Weights of a small transformer language model.
Training: a variant of Muon for these matrices, 8118 steps.
MLP neurons of a small language model. Each row is named by its layer, matrix (gate and up: input weights; down: output weights) and neuron, and shows model dimensions 48-175. Each number is 500 + 25 x the weight over its row's rms, rounded and kept within 0 to 999. Numbers have three digits each. A neuron's up and down rows have the sign that makes its largest values positive.
After each neuron's rows, "fires after" lists the tokens most often just before its 100 highest values on Wikipedia text that the model never trained on.

L2.gate423:429454457469542503454501541507514453533500515530511485505511461537489474484565498569507512529512531499451512536468571498504525527537494451493487537436488468474499492519543537493488482547502513551480538486505543511504545489485504549497509491543521536498528507501555489485496517541497511521495477503483498494508536491456460497481473501522496502506517473498463509503499476455488508480465
L2.up423:473513495499463476481509466502478467454506511513531554507519518456545515503495517492520480522478485494520504564524513566461497458482494476510512506460480471537531535520493510525503484431527514510514522520480506535529473513525481472483486528560457544511469448514510471516489495523494514466531502478481508512507533470476563448444527565490471510496512489469481467520511492480539500478532
L2.down423:509493522488543490513489511472500489507501466512472503493466457505477467515509512496490516498444495517476490460480487491531545508495516484531485501524526498505486500512547514488526505482503497487491507458543480503488534471473501497492504517475501514416540519493481483518531518443491482481514478503514484525461507515497469543528496471490498502515515493499480545505506523529470484475530
fires after: ".", " o", " I", "I"

L2.gate528:529500520506471529508490509499476486467454518493482533542467486508526527539531524527453441435528486504519465545516444521510513480472499525500524511480504511497496505524445549458493512470517563486505499522516533478539506519463510539521489503525467504455523503489460516498460515540515472550494526516492543485479518491526476556465492490496553462494531531510479503512475503457529474514478
L2.up528:417519517544527518508511531510511515490468532499509511525483475516528478491489486507483541511496517535483510488505491529520538479470507532504512524481470488478501495521499506544506524463488503512486488567523477461471522543481487484467484531524471486477543491513517490476529507519441489506517463503495480500481497478511527540516542488516498504522493526484512537492479492511512498508505
L2.down528:492524496494491497480431455501531478504504512499471539490536493520503484494547502503497487473485509467497504481496515551469525488542566519540497489527500494515523491505569488521498491534499500500499466448478501537530543507507490529546496476471484477490547538480512489517466494504511519487486515506490575458530531524479493500503496501505518480448464472520502478495509498488525480498463
fires after: " R", " B", "B", " all", "b"

L2.gate2118:523471470492499515461463509482468472455493503520491510460515497528489479497502483522475511466497487443509513498446461499479531486461511481496530522493518464510477482456505498460527444514487481522485540510519490515489499511486512447507523454535484510457531547497509467498515462469538520551478533544527512550515488495480521468467544572479502498496495495447503509534475521485488489511500
L2.up2118:524469463503505469497527485478497488496512492446513537504531555515452488508523485490519477478494500538487531512435482460495497499516502513466526514510509531510482514523494515499470469575499496508491482460520481474495516517488468441544511482526480550498454528534489551475502493495521521496470511467526478519505481443487519479520506502497480537494459544458486510500486471498480486542507
L2.down2118:525481486543513504517475520498516536495476485512489546454529483502466495488453493543483491551520517488528491513503484500507522492540514496462472462525480516484504529511464498493470537526493490509538500512490493535529520530520543501429465591477479491480514456512489477526462509507482471509505517492496476498466537518505539460510503521504535474449526513485509523510474509496517486490506
fires after: " D", " A", " a", " S", " F", "A"

L2.gate2417:545473513510560508506513496515496499464444502492527476508506492473457503461502468523505523526503500482518468484506513444470527492478506478513476499508470500511522473524472512516520525558471512468484467497492502489501507528531457483516469461550477496504524518544448514545501481542534479524488517531536495450512492478488457500498451494498519496510491486479466479498506508493524485545540
L2.up2417:448480521478549447505497514491556524525505491509510527506493528488472492482484489500502467521541465459525517486546495498486476487492479492519500477455503502476480464497440479465491470466522514502499507527537513515505481499495497490506498573510487539507542526486499501526514498531491502502470503537504510524516468517466486477495500553503507491468526510498506504464518457510520517474497
L2.down2417:485545481500486480480488485492490498486561514473484543476501474493482516510539505518530465477512493443517501459490518503462491495523491508473476468513474524543476478496498498466456496489489514476519554489482482487535497472472493513478516475459511472461539479466499524478511488522482524456488480501480520522527534475474500530501517514531504449507460494465524498504482493481484507510524
fires after: " the", "The", " The"

L2.gate998:507531489529490443532489485503500522526523492527482508496500496491488495475506515498489477491498518484530517459465495534524466484486519467555497481489486499542504514527512491521491474474487530500519498479475491475495504512523510510486507541501498477515501450474546495473519464487501529514496468481522524524504497517491481486492521490540489509504465456521477451526532479513499495538519
L2.up998:576467544474493491486530534491458500502502492514493498472460487489514502501519484506519480487489505502513474522543505517525522516461540503461485517484496513484439476526543477437512525512535537468490522522458491471476525490493473531480534478523491500506515503486519533483503522474525512482473485502464518511509479486557507496501481489467536450479525524533539502530443484511527502461475
L2.down998:506487494515468505478473518463528460510476490494475496491515530526537520546532448481504457512504469461518520476476471454496481494479495485534492526509487539502462511487493529487489497511471490496498534470532471480488565486520447508491500517515435542537509509511508498489520433546473528508499513502518498486471498539473477502532501473524457487539507510508535475497493487520499519522523
fires after: " the", " with", " in"

L2.gate1945:519532530493485492488531542506511476528507493512535469497492483506484457498476491481489536465504543505482507506518465528539484505448514498467485428474472522493489540489487454496518558520483517543494502463510476484489544528496501510503525511482510488551471524494459519488532479502508539503441518505493520458472561571503486516512508529494523497468527503507503460481477465511524564511518
L2.up1945:545506516504470486492502501498506491513465484514453523487455519493493501442511529540512488502481486493474511466502506478487472470514505479493447503472545506458505491534520504493485470515458478474477478481505512501494528459507543482475524512449544508542531511499461526515492486511497523456529479519521501502511482453479518535468487527526518566490494542529497468525448507516495487507514
L2.down1945:496536464509484517479508490479504543456506506488542514461479509500481489521526504513489502483481495509499489493491509514530515474496461461471520517507446463508506497513509525507498556533479486523508503495497505497484501493495480485494525463518567499466477540521494501522492470522465486518489482521504476509466471462517479484520513489476516532489507477467476479502489473507494501512485
fires after: " 0", " —", " W", " 1"

L2.gate2939:485518499478495513481498481511497488529499516540509504497451522513509552486473510489496539541492466502514546497494497464475520543557511514490518508491481479463477498482418473498482504553498488489519498478474512471525509483468515503497505502474461509466522491489505500452511502487497495532507495486520432473539523504527495505526509530506479495516470520452512526472490492474506471480490
L2.up2939:524490526553496510502562458501489523527500492544515496477465489509481459502516507513496490539471516495488532467546505507489440491512455535486521419488481518471486504500486519503497437508490490465530512541512489486523482551490510472466521494480545478556499545494486518495478499492541495502546526511459489520503498478489426501529533490538481507507481468487467445492480505532543514468495
L2.down2939:488529463498558501510432535551524457551505484524485458528496496472530522465514522500478520497491506523496479501541496450489524517539512474502481474504500479528491523471480518546503504491508487501479524489507471506522502494451473539520478488481539527490500510529514499443494492488477506502478464466524496430518484518500521516501476479527534505488492471478501534490554520491560508526480
fires after: "–", "17", " the", "=", " 15"

L2.gate361:504474522505461497526543510503499480508484489499543508498520463516511484506502526491494472494516466523483497443522479547481527522479478467519545534503520481500501498497509508476555529518517510493510443512488473510481526475498502516527481543517509511544489477453524494475493495543474535505484501459476487509473503504563508483496522501452531480522514532520466485475476444501484461532506
L2.up361:509476459477492518484460481513495474471498491494502481524491551493497513486487525496517486504538544499500516503512496488503497524495525500517485537517482492534499506527533468484519519470501500523494560479504550511498490535525473498448508516497495489513500549462502544537499503485480490484504499509461494494491488491491467507526514508475481491520542516514505501525510529526503507471487
L2.down361:485446533514469476543494509484490507504494502513512516494529478532488512490498516532511545508514502502491486510505510492499502513485529514511524481540497496516505496519470477472459482526500497502481463528477453537492505460480514509529466495503477505464466520494525509516446514525498494486513466484506494503517521551530471491502474543455528461513494519509511472490454563509475479496505
fires after: " a", " A", "A"

L2.gate610:517488510560510486535533532504522526501482502499471502477496483490490476507481478497488498497480521492461540527514531487504475533537468488516499462503528499477512459482502504514516494478488525535489450499512514517464505509521529508480547498553518509523520511511526477508522506512473486501515485499501496542568454500547476500477518511490553496510486476506518487493457456550486536485469
L2.up610:487487503528453476540474520487548479509506492508511520491486436514479462491522500502497502497505477489470514476493535475526525470481449519496505497472493530516495508481482430500467522455484502450509519518484497498504475517454490472512484490519495469509471526472505469493539514470527486485476472518462478497529495445526555515522538496543509500474533511513491447532508529498479479489509
L2.down610:468552527471490510500489495489491487497521492519488492509516512486503515511486494539479477513478466505522476518485498504521475492468475487523530509460535522486496505543495494474500498491506482491497437515486510475501521508456519524478480546506483505498507504525481484534509484509526519498468508503491476480511481511500482503523513453461446532492528531525532507504422487549510498513535
fires after: " I", " W", " H", " E", "I", "Hy"